config.toml
num_key_value_heads = 4
hidden_act = "squared_relu"
rope_fraction = 0.25
init_std_qkv = 0.0266
init_std_down = 0.00261
MLP neurons of a small language model. Each row is named by its layer, matrix (up: input weights; down: output weights) and neuron, and shows model dimensions 128-191. Each number is 50 + 10 x the weight over its row's rms, rounded and kept within 0 to 99.
After each neuron's rows, "fires after" lists the tokens most often just before its 100 highest values on Wikipedia text that the model never trained on; "fires before" lists the tokens most often just after its 100 highest values on Wikipedia text that the model never trained on. A number after a token or word is its count.

L9.up754:58 35 48 57 37 51 47 30 44 57 42 64 42 40 58 49 39 48 73 49 60 49 53 41 53 52 44 46 29 60 38 38 41 47 59 62 45 58 51 50 54 51 47 46 38 46 42 55 60 60 55 56 57 54 26 58 54 42 60 50 40 44 47 34
L9.down754:64 37 37 52 45 55 50 36 65 44 34 60 60 43 28 51 33 47 44 46 59 37 38 45 61 29 56 61 46 38 45 45 35 45 34 42 36 37 45 40 58 47 54 72 64 44 72 43 47 59 53 67 48 47 58 41 58 60 48 48 62 51 48 62
fires after: "|" 32, " " 25, "3" 12, "7" 11, " |" 9
fires before: "4" 37, "8" 19, "14" 7, "7" 7, "18" 4

L2.up1111:62 31 38 55 53 60 55 48 43 32 50 74 34 50 58 51 51 57 42 41 38 55 56 48 59 38 47 51 60 44 48 55 67 57 50 71 50 30 50 59 64 51 65 57 53 58 43 55 42 45 41 43 40 42 40 35 66 46 61 48 35 36 47 59
L2.down1111:65 53 51 55 46 46 51 59 48 50 56 59 46 58 48 45 39 48 48 45 64 42 33 42 48 51 57 47 45 42 37 52 57 45 54 57 42 33 52 40 48 37 60 71 62 50 59 69 58 37 33 65 54 62 57 34 60 52 42 53 56 39 42 62
fires after: " |" 39, "|" 5, " exper" 5, "\n\n" 5, " ex" 5, " A" 4
fires before: " |" 42, ":" 9, " of" 5, " |\n" 4

L5.up52:46 44 53 52 57 58 43 54 67 50 66 57 44 60 59 42 66 37 52 62 37 43 44 63 36 52 54 46 35 63 54 45 41 66 50 47 63 50 51 23 27 55 39 61 46 47 79 36 32 58 44 57 52 59 35 44 48 63 49 56 52 56 54 39
L5.down52:57 51 40 47 28 62 50 48 69 59 54 33 43 44 53 41 71 48 61 53 48 40 46 62 37 53 55 49 53 58 61 48 46 44 41 35 47 59 54 49 48 47 45 67 29 51 57 41 31 52 52 41 55 55 46 56 37 28 59 38 45 62 49 48
fires after: " " 76, "," 5
fires before: " |" 29, "." 17, "," 7, ":" 7, "rd" 6, "/" 4

L7.up768:42 47 61 73 50 48 46 53 42 53 51 62 40 35 53 53 40 61 57 64 57 50 56 51 56 68 55 49 49 54 45 62 71 56 37 60 37 61 58 48 52 55 52 49 45 53 53 44 47 58 45 33 64 47 52 61 62 48 49 42 55 58 44 32
L7.down768:25 55 28 46 47 43 55 37 31 47 46 63 51 41 49 41 51 49 43 48 53 55 45 49 57 55 54 62 40 54 62 47 62 59 58 51 56 61 47 56 58 51 47 64 46 43 60 52 48 45 49 55 20 41 61 44 40 43 56 42 55 45 57 41
fires after: " " 42, "201" 8, "\n" 6, "202" 5
fires before: " |" 47, "." 19

L10.up72:42 44 47 50 52 59 40 50 40 25 51 56 51 49 62 40 59 37 28 36 33 40 49 43 48 59 54 43 50 44 34 57 56 45 53 47 64 34 38 41 61 58 59 51 56 52 53 36 34 55 51 33 32 64 56 44 55 63 39 67 51 50 70 40
L10.down72:61 59 55 47 41 55 51 46 38 51 50 26 56 37 54 53 48 52 38 49 37 60 46 34 71 64 56 47 51 51 50 55 60 41 56 30 58 36 36 46 57 47 76 59 41 51 77 54 42 58 48 84 49 64 61 54 66 52 47 64 53 47 52 40
fires after: " |" 29, " " 27
fires before: "4" 40, "5" 7, "14" 4, "8" 4

L8.up302:44 56 56 50 46 52 44 49 53 54 56 47 47 61 38 39 54 38 44 55 51 43 57 40 31 48 48 65 35 46 56 49 57 67 31 45 49 61 70 43 60 45 50 58 68 57 42 57 50 40 38 58 67 39 39 48 43 44 47 42 46 48 51 41
L8.down302:61 67 58 39 47 38 42 48 30 61 59 48 41 60 53 45 53 64 51 45 50 40 47 63 51 57 63 61 41 50 66 54 42 54 33 58 54 77 41 67 44 52 59 54 50 60 40 55 53 41 40 57 37 47 40 50 63 60 41 55 44 63 39 43
fires after: "201" 24, "200" 17, "199" 8, " the" 8, "-" 8, " played" 4
fires before: "–" 29, " of" 20, ":" 18, "," 4, " |" 4

L7.up1072:55 54 54 43 43 38 60 43 57 44 40 71 55 48 45 51 62 53 57 49 52 34 54 45 59 63 32 56 59 35 51 34 39 59 57 33 36 57 49 54 62 47 36 53 23 49 46 63 35 47 45 27 45 52 48 55 57 62 51 68 51 48 51 35
L7.down1072:69 64 54 66 48 40 49 33 43 56 61 58 48 43 28 53 50 34 47 66 45 47 42 43 51 59 50 44 51 49 50 44 48 52 47 71 66 46 39 58 65 44 54 39 72 51 43 38 43 56 40 52 58 50 55 60 39 51 47 33 35 41 49 50
fires after: " |" 31, " " 25, "0" 8
fires before: "|" 51, " |\n" 12, " |" 12, " " 11, "|---|---|---|---" 6

L10.up1064:47 31 35 70 53 46 56 50 35 37 43 56 44 56 35 49 57 47 52 33 63 53 64 49 48 55 42 32 45 54 45 54 55 39 58 43 49 38 55 47 57 43 62 59 41 46 41 47 52 68 55 46 56 19 49 43 44 63 37 74 45 44 56 57
L10.down1064:58 50 57 63 61 43 58 59 41 69 42 34 46 49 29 44 46 41 54 50 58 50 58 34 61 50 51 29 63 51 36 61 40 45 59 57 46 41 44 52 60 52 45 45 38 43 52 42 64 39 63 72 56 37 43 47 48 48 33 51 50 33 42 50
fires after: " " 29, "ug" 9, " |" 7, "b" 6, "°N" 5, "|" 5
fires before: "7" 31, "8" 11, "87" 9, "ix" 9, "y" 6

L2.up753:57 55 42 60 49 46 53 54 44 58 48 50 42 65 74 70 47 46 43 49 43 50 50 53 53 51 41 35 38 44 48 49 51 57 39 53 68 50 58 33 45 31 35 52 53 47 30 45 39 37 29 58 53 45 46 53 42 57 27 45 53 47 51 60
L2.down753:55 57 54 45 71 30 61 59 48 60 59 42 45 46 55 51 65 74 52 52 52 34 52 66 47 69 55 49 44 39 54 47 69 54 60 44 50 45 62 47 39 61 40 59 32 69 33 68 44 64 62 55 55 52 46 51 57 44 50 27 57 46 64 42
fires after: " in" 22, " of" 22, " to" 8, " for" 5, " and" 4
fires before: "." 17, "," 15, " and" 10, "'s" 6, ".\n\n" 6, " (" 5

L2.up1048:41 44 50 45 61 46 35 51 47 54 59 38 33 42 50 44 41 43 60 35 58 57 40 58 49 58 58 32 58 44 52 41 33 64 62 47 63 59 48 54 66 41 56 43 40 36 47 52 48 50 38 45 43 55 48 62 42 68 67 50 44 61 53 47
L2.down1048:53 63 63 51 48 51 39 48 59 56 64 56 64 14 40 68 46 34 69 35 62 38 47 62 56 46 41 48 47 51 43 37 50 45 52 34 58 48 40 52 49 39 37 45 53 64 67 50 32 49 47 53 50 49 57 54 25 59 54 31 49 36 53 37
fires after: " |\n" 38, " a" 8, "|---|---|---|---" 7, " there" 5
fires before: "|" 45, "\n" 6, " of" 5

L2.up262:69 53 65 40 49 31 63 54 43 51 54 50 51 41 33 53 46 43 42 65 68 43 32 59 59 39 50 49 33 38 48 62 64 45 54 58 49 61 58 53 53 63 36 23 60 44 53 52 40 45 51 53 58 63 46 59 31 45 48 63 72 58 47 37
L2.down262:60 54 48 51 39 54 50 42 33 63 40 49 64 45 40 46 58 50 62 44 53 39 68 42 45 59 41 48 58 53 59 42 64 49 37 53 46 46 43 44 50 73 46 53 64 54 58 44 48 39 58 51 30 51 33 63 42 56 49 61 59 57 55 66
fires after: "202" 18, "200" 15, "201" 11, "199" 11, "6" 7
fires before: " |" 23, "–" 15, ":" 8, ")" 5, "," 4

L7.up375:62 57 57 33 44 40 60 45 53 51 59 57 47 54 48 42 36 55 41 59 51 69 38 51 41 49 49 57 62 46 54 60 54 51 48 57 31 73 67 42 54 40 26 48 68 48 51 54 43 46 58 43 37 43 53 49 36 43 62 32 62 72 43 46
L7.down375:57 57 49 61 55 47 27 40 51 55 46 50 62 43 68 53 67 72 57 40 44 46 44 53 67 48 53 49 63 57 55 56 41 47 43 60 46 57 46 50 61 63 50 49 52 59 41 54 56 41 51 45 54 51 43 46 33 53 47 52 46 34 59 59
fires after: "200" 18, "201" 16, "199" 13, "196" 9, " In" 7
fires before: "," 48, ")" 7, "-" 5, ")." 5, ")," 5, " to" 4

L2.up256:36 41 34 56 61 37 63 67 48 51 59 64 43 35 31 30 48 50 60 40 44 46 66 68 52 51 64 46 59 36 54 61 56 73 57 67 32 40 54 51 40 39 56 46 49 56 50 34 58 44 54 38 57 52 54 67 47 46 52 35 55 57 44 46
L2.down256:58 39 47 49 41 42 52 43 38 56 41 44 49 49 31 51 57 51 58 52 61 31 57 60 62 35 31 38 45 38 42 57 69 41 61 44 42 47 40 45 34 34 49 41 41 50 50 68 51 41 45 51 48 66 65 62 50 60 53 37 61 54 47 55
fires after: " |" 29, "|" 18, "-" 8, " (" 4
fires before: " |" 46, ":" 13, "(s" 7, " |\n" 4

L9.up159:43 41 55 25 55 46 58 56 44 55 48 57 48 52 63 41 63 45 36 49 59 50 46 44 27 35 46 46 54 38 39 53 54 50 67 53 47 34 68 68 59 37 53 53 52 37 39 43 54 52 52 49 52 59 50 37 62 43 56 51 71 44 52 41
L9.down159:43 56 46 61 57 47 46 40 53 40 41 70 57 44 47 56 47 45 60 54 48 41 28 61 31 46 48 35 44 65 55 59 59 34 40 44 48 48 37 49 39 69 41 48 43 54 45 58 59 55 70 42 53 53 43 46 70 44 53 35 51 64 48 44
fires after: " |" 74, "." 6
fires before: " |" 64, " |\n" 5, " was" 4

L8.up463:39 61 49 36 44 65 22 64 45 50 56 59 42 54 45 48 56 43 36 54 53 56 60 64 37 54 53 58 44 51 56 45 39 59 42 61 48 50 65 58 55 49 41 41 70 49 67 60 49 56 63 71 75 48 43 41 51 50 54 44 42 51 49 59
L8.down463:62 54 41 58 54 52 52 51 39 60 50 63 47 46 47 55 52 48 49 58 32 51 64 41 54 48 41 30 47 44 55 62 60 59 35 51 56 23 53 51 42 51 37 58 51 60 50 41 43 52 39 48 52 63 60 51 52 44 53 37 54 47 40 50
fires after: " " 33, " |" 33
fires before: "0" 34, "1" 16

L7.up572:40 53 64 38 42 53 53 54 36 22 41 53 46 44 60 59 66 53 48 44 57 53 52 34 50 51 51 51 38 28 44 36 51 46 62 51 46 57 45 38 50 44 43 50 34 62 39 31 47 54 24 30 50 66 57 61 52 44 56 45 56 49 42 55
L7.down572:65 56 52 43 35 57 53 45 57 71 48 66 50 53 37 35 42 55 61 59 70 59 51 52 51 57 39 50 52 53 45 48 60 61 52 37 44 46 29 62 50 64 43 62 36 68 57 54 44 44 49 46 61 38 61 51 47 48 50 42 46 48 57 31
fires after: " |" 47, " " 30, ";" 9, "6" 4
fires before: "–" 29, "0" 11, " " 9, "2" 7, "1" 7, " |" 5

L7.up858:43 31 41 70 50 31 48 54 42 62 50 49 50 54 54 46 65 39 52 59 50 60 31 63 44 40 48 19 43 51 39 73 55 48 34 52 43 45 48 57 39 50 64 43 39 38 60 59 49 64 57 58 59 64 53 48 52 46 58 40 38 38 44 60
L7.down858:58 66 48 47 38 55 56 51 39 69 43 50 53 29 53 44 56 49 53 69 48 34 42 60 44 68 59 59 55 38 58 39 51 54 60 60 56 57 48 51 46 36 55 44 28 61 57 54 59 64 48 43 47 56 49 46 50 67 36 49 38 30 61 31
fires after: " |" 26, " " 16, "." 12, "0" 11, "1" 9, "–" 7
fires before: " |" 46, " " 19, " \"" 5

L9.up526:42 68 64 53 54 42 47 45 62 43 48 29 41 45 53 46 46 40 55 48 40 48 57 51 45 45 44 40 46 45 52 53 44 39 47 44 50 62 54 51 61 40 51 41 62 48 40 58 41 42 45 64 47 40 42 31 53 54 67 58 61 52 52 48
L9.down526:56 54 57 53 67 50 50 39 63 61 79 39 29 38 52 48 44 58 60 32 56 39 59 46 40 54 56 45 59 59 40 68 61 54 46 35 56 51 45 37 48 45 34 50 63 52 49 48 50 55 63 48 59 56 55 65 62 59 58 46 49 63 38 65
fires after: " " 61
fires before: "2" 11, "3" 9, "8" 8, "6" 8, "7" 7, "0" 7

L9.up22:59 53 47 58 47 44 50 59 57 56 53 67 44 63 48 43 42 31 48 48 48 42 52 46 61 40 32 44 50 56 57 47 52 60 42 61 59 70 64 40 40 41 54 51 60 58 41 56 44 45 50 37 51 48 50 70 58 64 50 46 40 30 68 63
L9.down22:51 48 42 58 53 39 53 43 52 49 66 70 50 43 66 47 41 60 39 58 53 52 44 54 53 59 56 50 52 38 45 52 43 58 58 46 29 65 23 48 43 52 46 44 30 43 53 38 67 44 59 67 47 52 52 53 46 64 38 26 35 60 59 65
fires after: " the" 26, " in" 25, " and" 4, " end" 4, " of" 4
fires before: " " 34, " of" 25, "." 6, "," 6, " the" 5

L7.up714:53 50 55 45 55 56 56 36 43 54 15 24 49 56 47 51 33 52 38 49 45 42 54 32 41 58 54 64 48 47 58 44 36 44 50 45 51 66 53 45 54 42 40 48 50 40 54 43 42 41 55 60 57 54 64 37 26 54 42 52 49 53 56 49
L7.down714:61 54 58 62 48 48 49 35 56 18 45 54 53 57 48 46 38 68 42 41 67 39 48 58 53 61 38 67 63 47 44 66 58 52 41 65 49 50 34 43 54 65 53 48 59 47 48 62 42 46 46 44 46 63 50 45 54 50 53 44 49 53 44 60
fires after: "," 69, " D" 6, " United" 4
fires before: "," 22, "." 20, ".\n\n" 9, ")\n" 5, "\n\n" 4, "\n" 4

L10.up1112:50 65 54 51 43 53 38 38 43 54 59 38 48 49 39 57 38 58 67 66 44 65 62 36 54 58 49 41 49 62 62 51 60 61 66 72 43 55 45 54 63 68 48 45 38 57 47 71 70 54 35 46 50 42 48 61 45 35 50 44 45 47 46 45
L10.down1112:54 62 52 53 20 38 42 47 56 44 61 46 31 30 51 51 37 51 46 49 48 44 38 39 60 48 40 56 55 56 62 52 53 49 56 45 60 63 65 42 58 51 58 55 38 63 49 41 53 50 44 34 60 52 44 53 72 44 45 41 53 45 45 43
fires after: " " 26, "3" 13, " |" 13, "|" 9, "4" 7
fires before: "3" 19, "4" 13, "2" 9, "22" 7, "14" 6, "23" 4

L2.up877:39 48 48 58 48 47 29 32 42 44 52 51 46 47 52 44 60 50 51 48 50 42 52 42 53 59 73 46 58 59 55 52 51 56 38 37 45 69 53 47 53 54 46 36 72 47 44 50 56 65 39 34 52 59 45 57 53 47 48 58 40 50 54 46
L2.down877:47 46 42 52 57 43 38 44 50 50 46 43 43 38 48 57 37 49 56 44 59 53 63 46 36 51 59 55 50 56 38 44 52 53 34 38 53 55 61 50 34 29 46 38 64 49 37 62 44 64 48 32 52 48 37 72 41 50 46 58 44 65 31 51
fires after: " " 87, " (" 7, "–" 4
fires before: "2" 21, "1" 18, "5" 14, "3" 12, "6" 12, "0" 12

L2.up1269:50 42 57 43 42 34 45 60 42 75 63 55 58 41 58 50 59 54 61 52 55 47 50 41 56 43 48 49 45 59 46 49 28 72 70 45 50 56 50 40 46 46 63 52 52 34 47 58 43 47 53 71 46 46 61 43 45 53 52 60 59 32 64 33
L2.down1269:50 48 51 42 39 69 29 55 60 43 74 34 76 41 50 55 45 55 36 52 55 36 59 62 61 44 47 50 44 59 51 59 63 64 37 43 56 59 56 44 55 30 54 54 73 60 60 51 44 40 52 39 42 37 54 41 30 48 50 63 62 37 67 52
fires after: " |\n" 33, "==" 9, "'s" 7, "|---|---|---|---" 6, " Early" 6, " his" 6
fires before: "|" 39, "==\n" 12, "," 11, " and" 6, " ==\n" 5, " life" 4

L9.up130:32 53 50 62 52 39 37 59 38 61 37 61 47 42 13 40 39 35 46 46 33 50 44 51 45 56 56 52 56 55 51 51 43 63 56 60 49 35 49 45 64 47 67 56 69 53 50 40 45 43 45 45 64 32 52 36 39 37 55 67 65 46 42 49
L9.down130:46 49 44 49 53 33 58 58 53 66 28 42 66 53 51 40 62 33 58 47 39 39 37 51 46 44 61 56 35 56 59 50 67 50 44 45 37 66 56 61 52 56 58 71 44 63 53 49 46 49 49 47 53 47 61 54 53 25 42 57 39 48 45 60
fires after: " |" 61, ";" 17, " USA" 4, ":" 4
fires before: "1" 33, "0" 31, "2" 13, "3" 6

L9.up418:54 62 50 52 42 61 55 65 49 60 40 55 49 59 44 47 54 55 46 53 34 38 52 51 58 62 42 55 40 66 67 48 49 63 52 64 64 70 54 45 64 59 44 36 43 55 51 62 62 49 60 45 49 41 55 56 58 28 53 59 59 39 44 31
L9.down418:54 55 64 46 43 41 51 59 53 42 53 44 53 39 62 51 44 50 47 61 56 33 37 65 59 34 50 68 64 38 65 45 37 62 80 42 40 38 53 42 57 45 48 51 45 49 68 60 60 43 61 50 56 45 60 67 56 40 56 60 55 31 36 50
fires after: " " 49, "–" 18, "6" 6, "|" 6, "7" 5
fires before: "8" 34, "7" 30, "9" 15

L8.up1146:57 50 50 53 40 52 50 40 47 61 45 50 33 63 51 46 58 45 47 61 48 40 40 50 32 60 46 41 39 56 34 47 47 62 37 58 54 60 54 44 38 59 48 56 51 51 49 59 61 57 48 59 57 49 50 55 54 22 57 56 55 41 56 52
L8.down1146:85 60 54 38 43 55 30 47 57 66 39 55 44 53 54 56 57 57 45 41 61 41 53 41 49 44 39 58 47 49 55 60 63 38 62 58 43 52 59 52 50 48 68 54 64 64 56 59 59 50 32 39 69 37 50 51 36 38 65 47 68 32 52 52
fires after: "–" 52, " " 42, "-" 5
fires before: "7" 19, "8" 19, "6" 14, "5" 13, "4" 9, "3" 9

L2.up342:57 51 57 41 49 56 52 66 52 52 34 39 45 64 59 36 75 64 40 50 42 55 56 57 61 54 44 52 45 55 34 50 52 41 44 33 33 60 75 50 53 45 34 34 56 43 50 30 70 27 55 36 39 74 44 49 41 45 40 64 44 30 53 35
L2.down342:46 51 49 44 46 46 41 52 68 62 62 36 63 63 40 58 50 52 45 34 63 60 59 43 67 32 33 31 60 61 62 33 58 38 50 11 51 65 51 64 65 27 44 55 56 52 41 52 63 52 49 53 48 69 45 59 66 58 51 49 30 48 50 42
fires after: " " 58, "k" 6
fires before: " |" 31, " |\n" 11, "oin" 6, "b" 5, ";" 4

L10.up975:41 44 38 36 57 48 47 44 51 50 64 67 35 60 49 45 51 46 64 44 67 55 67 50 31 49 62 53 45 47 41 61 37 64 47 65 63 43 50 60 39 56 43 55 54 56 56 46 34 45 64 61 47 55 48 44 50 37 61 39 31 52 49 46
L10.down975:50 32 55 60 52 49 41 50 50 36 45 46 76 55 32 36 66 42 50 49 57 21 68 63 34 69 63 55 69 56 52 46 26 61 50 65 64 51 47 62 51 46 36 58 63 41 52 53 37 58 63 56 66 63 52 59 47 50 44 54 42 49 61 50
fires after: " " 64
fires before: "," 65, "f" 4

L5.up1171:33 36 53 42 49 40 39 49 30 35 65 56 49 50 54 58 40 52 49 66 47 63 50 71 61 46 46 41 30 54 45 56 46 52 37 62 54 61 46 53 53 59 38 62 46 60 58 46 51 54 57 58 56 56 40 49 58 69 61 47 44 30 48 46
L5.down1171:60 48 53 46 35 45 44 53 29 52 45 48 54 42 44 52 54 48 52 34 40 50 48 57 51 56 62 56 67 37 63 58 69 56 41 50 58 48 58 49 52 34 60 49 36 44 41 53 54 57 49 63 54 52 59 46 56 48 46 57 61 55 31 40
fires after: " " 78, "0" 5, "ount" 5
fires before: " |" 52, " |\n" 12, ";" 7

L2.up895:25 52 64 46 60 48 42 68 54 45 55 59 34 46 60 56 63 54 37 37 41 47 61 44 50 58 52 47 55 30 40 56 52 46 44 48 44 42 60 53 59 50 66 60 51 48 55 57 66 44 59 48 40 44 40 28 69 42 67 51 37 41 44 61
L2.down895:62 75 53 42 53 64 68 66 50 64 64 68 64 41 56 54 35 51 54 28 59 44 55 36 59 51 46 62 38 37 52 52 55 35 38 32 53 46 61 49 61 48 65 34 54 45 58 52 44 32 40 49 51 47 47 61 48 45 41 42 49 41 53 62
fires after: " " 62, " |" 36
fires before: " |" 83, "." 7, " |\n" 5

L10.up1264:40 70 64 35 48 56 38 53 51 39 45 61 54 53 48 44 38 48 57 49 41 40 39 51 54 58 51 49 37 43 54 47 51 72 46 60 38 50 33 25 67 33 45 48 47 31 44 62 45 43 47 61 53 48 67 30 63 34 55 55 53 65 46 58
L10.down1264:46 40 63 50 44 51 57 45 62 60 46 57 37 37 27 38 59 53 73 53 54 52 66 44 48 40 51 49 54 47 63 51 52 46 57 63 39 53 54 41 47 41 45 64 45 56 46 54 48 45 47 54 34 66 53 37 61 64 60 40 41 44 51 48
fires after: " |" 36, ";" 15, " a" 6, "–" 4
fires before: "1" 33, "2" 15, "0" 12, "3" 4, "5" 4, "4" 4

L7.up610:44 61 47 50 28 56 52 73 55 44 53 48 35 59 42 52 45 45 50 44 52 45 33 48 59 39 51 66 43 45 41 44 44 34 37 50 40 57 37 48 49 43 42 58 37 44 34 28 58 47 65 69 77 58 52 58 44 59 44 49 55 56 54 60
L7.down610:62 57 49 59 48 47 60 53 54 47 62 39 79 40 34 43 36 63 35 64 47 34 48 51 57 55 45 46 43 62 54 50 39 52 31 48 44 29 38 42 36 57 49 61 65 51 59 66 53 63 69 35 43 61 62 48 46 57 47 46 45 39 58 51
fires after: " " 51, "201" 7, "202" 6
fires before: "," 64, " " 28

L9.up927:37 37 39 36 63 57 35 41 41 61 47 57 57 54 45 70 39 48 45 50 38 31 27 42 40 55 58 30 45 39 48 57 37 56 60 51 52 59 62 49 49 68 62 64 59 47 52 46 50 57 54 53 65 46 45 41 61 52 52 48 36 58 33 68
L9.down927:53 60 54 56 49 53 45 57 56 57 60 51 46 51 64 56 46 55 66 55 63 44 51 38 45 59 38 53 57 42 54 57 57 45 34 59 55 28 59 36 48 49 30 53 43 52 57 47 40 50 45 51 49 55 39 63 53 51 43 50 52 45 38 60
fires after: " |" 34, " –" 7, "v" 6, "G" 5, " Gu" 4, " -" 4
fires before: " |" 27, ")" 18, "," 10, "\n" 6, " (" 6, " United" 4

L10.up328:64 63 49 42 46 64 46 45 48 56 60 50 41 53 34 39 48 56 36 71 48 31 53 64 36 70 51 48 68 65 53 41 57 66 50 39 58 59 50 51 52 57 45 35 50 59 40 50 62 53 56 60 59 55 49 62 44 37 45 32 57 45 75 38
L10.down328:53 50 64 28 42 57 58 34 42 61 44 31 35 59 52 51 62 41 42 53 56 36 65 49 61 59 41 53 47 39 40 50 40 45 74 59 68 69 67 58 51 64 52 68 41 43 54 54 41 41 46 50 55 39 52 54 38 29 35 48 43 31 57 34
fires after: " " 27, " |" 16, "–" 7, " and" 6, "26" 5, "|" 5
fires before: "7" 20, "9" 13, "6" 12, "8" 11, "10" 10, "5" 6

L7.up1097:47 39 38 45 63 48 63 40 47 46 52 66 73 46 59 47 37 49 57 49 49 56 63 55 52 47 52 51 64 52 41 59 53 63 45 69 47 67 46 66 57 57 56 46 40 37 39 48 54 60 61 51 28 68 31 42 29 33 60 48 61 47 37 41
L7.down1097:44 48 45 34 66 42 52 27 34 61 63 64 57 53 59 44 42 68 53 48 54 41 44 31 50 59 38 38 41 50 53 48 52 38 49 38 49 54 57 59 44 51 43 58 46 50 42 57 39 52 54 55 54 37 28 55 65 52 53 42 60 49 48 37
fires after: " |" 71
fires before: " |" 77

L10.up105:51 53 52 63 35 45 43 33 69 39 64 60 40 60 34 41 70 49 56 50 47 47 25 45 55 72 53 51 73 37 43 49 47 31 56 45 50 68 63 57 51 26 54 46 55 54 33 43 51 37 35 57 58 55 58 45 59 44 41 65 51 47 41 53
L10.down105:42 55 54 49 39 49 49 48 70 35 28 36 49 32 34 40 41 46 48 47 45 56 48 62 51 61 39 33 62 53 52 41 40 31 51 75 61 56 42 70 57 46 51 53 30 42 48 46 43 46 53 44 67 54 61 54 64 38 74 51 36 59 44 62
fires after: " " 31, " |" 24, " (" 8, "|" 5, "." 4
fires before: "4" 18, "5" 17, "3" 15, "2" 7, "1" 5, "6" 5

L5.up397:44 39 52 44 57 40 40 50 57 39 50 59 59 53 73 49 54 54 46 56 61 47 60 50 52 49 47 44 44 49 56 59 54 60 41 67 42 49 52 61 58 54 63 33 57 33 54 45 58 62 55 59 45 31 36 56 73 46 71 58 63 41 48 46
L5.down397:38 60 46 41 60 41 53 49 53 39 48 50 45 59 72 41 54 50 43 56 61 41 33 35 46 62 32 37 45 53 69 35 38 42 41 56 51 56 51 53 45 46 41 37 48 49 50 43 51 51 60 37 51 56 36 55 43 69 41 46 53 48 45 44
fires after: " |" 70, " the" 11, " of" 4
fires before: " |" 62, " " 5

L9.up1090:40 42 31 53 52 46 46 51 37 45 52 49 45 60 50 61 33 44 60 63 82 65 51 33 57 49 49 51 56 50 46 57 47 60 43 50 60 72 45 50 61 42 54 49 33 66 40 53 52 68 55 47 46 58 37 55 44 42 48 55 33 50 52 30
L9.down1090:66 66 51 46 67 59 46 58 37 52 57 34 48 55 56 61 61 52 55 53 59 44 43 46 56 65 43 48 53 62 36 57 53 57 34 58 74 35 47 47 55 58 49 38 55 57 44 53 31 43 41 37 52 33 66 54 51 38 53 52 42 53 60 50
fires after: "|" 31, " |" 16, "1" 8, "|---|---|---|---|---|\n" 7, " |\n" 5
fires before: " |" 28, " " 20, "1" 16, " \"" 8, "2" 8

L5.up1027:57 58 30 49 54 58 53 68 52 62 42 54 52 59 59 47 47 34 66 55 52 59 43 45 34 17 73 31 64 56 59 44 57 50 29 62 65 65 37 58 54 52 37 40 51 36 47 43 45 40 31 39 53 64 51 38 73 58 55 43 32 73 52 47
L5.down1027:68 40 71 59 58 27 47 53 24 36 61 67 51 49 36 40 38 57 46 50 54 59 48 47 56 37 58 66 65 49 31 34 65 52 61 53 53 41 59 51 25 52 59 59 42 52 60 56 61 37 47 63 55 53 53 47 53 40 43 45 36 62 58 39
fires after: " " 49, " February" 4, " Rey" 4
fires before: "," 47, " de" 4, "s" 4

L9.up842:51 47 59 48 60 49 38 44 48 33 55 60 40 42 52 39 64 40 61 40 57 46 53 49 49 54 38 51 45 44 51 33 47 42 47 25 45 51 39 51 61 33 49 45 33 49 44 40 56 50 35 20 29 68 35 55 41 39 48 55 47 35 55 49
L9.down842:37 60 64 63 59 55 46 45 30 56 53 53 54 58 48 44 51 32 49 59 47 35 50 60 32 49 56 32 39 58 53 45 49 44 44 73 68 61 47 24 69 46 52 46 81 45 50 38 55 52 40 51 45 43 59 44 52 49 53 58 31 43 49 68
fires after: " " 71, " |" 17
fires before: "|" 65, " |\n" 20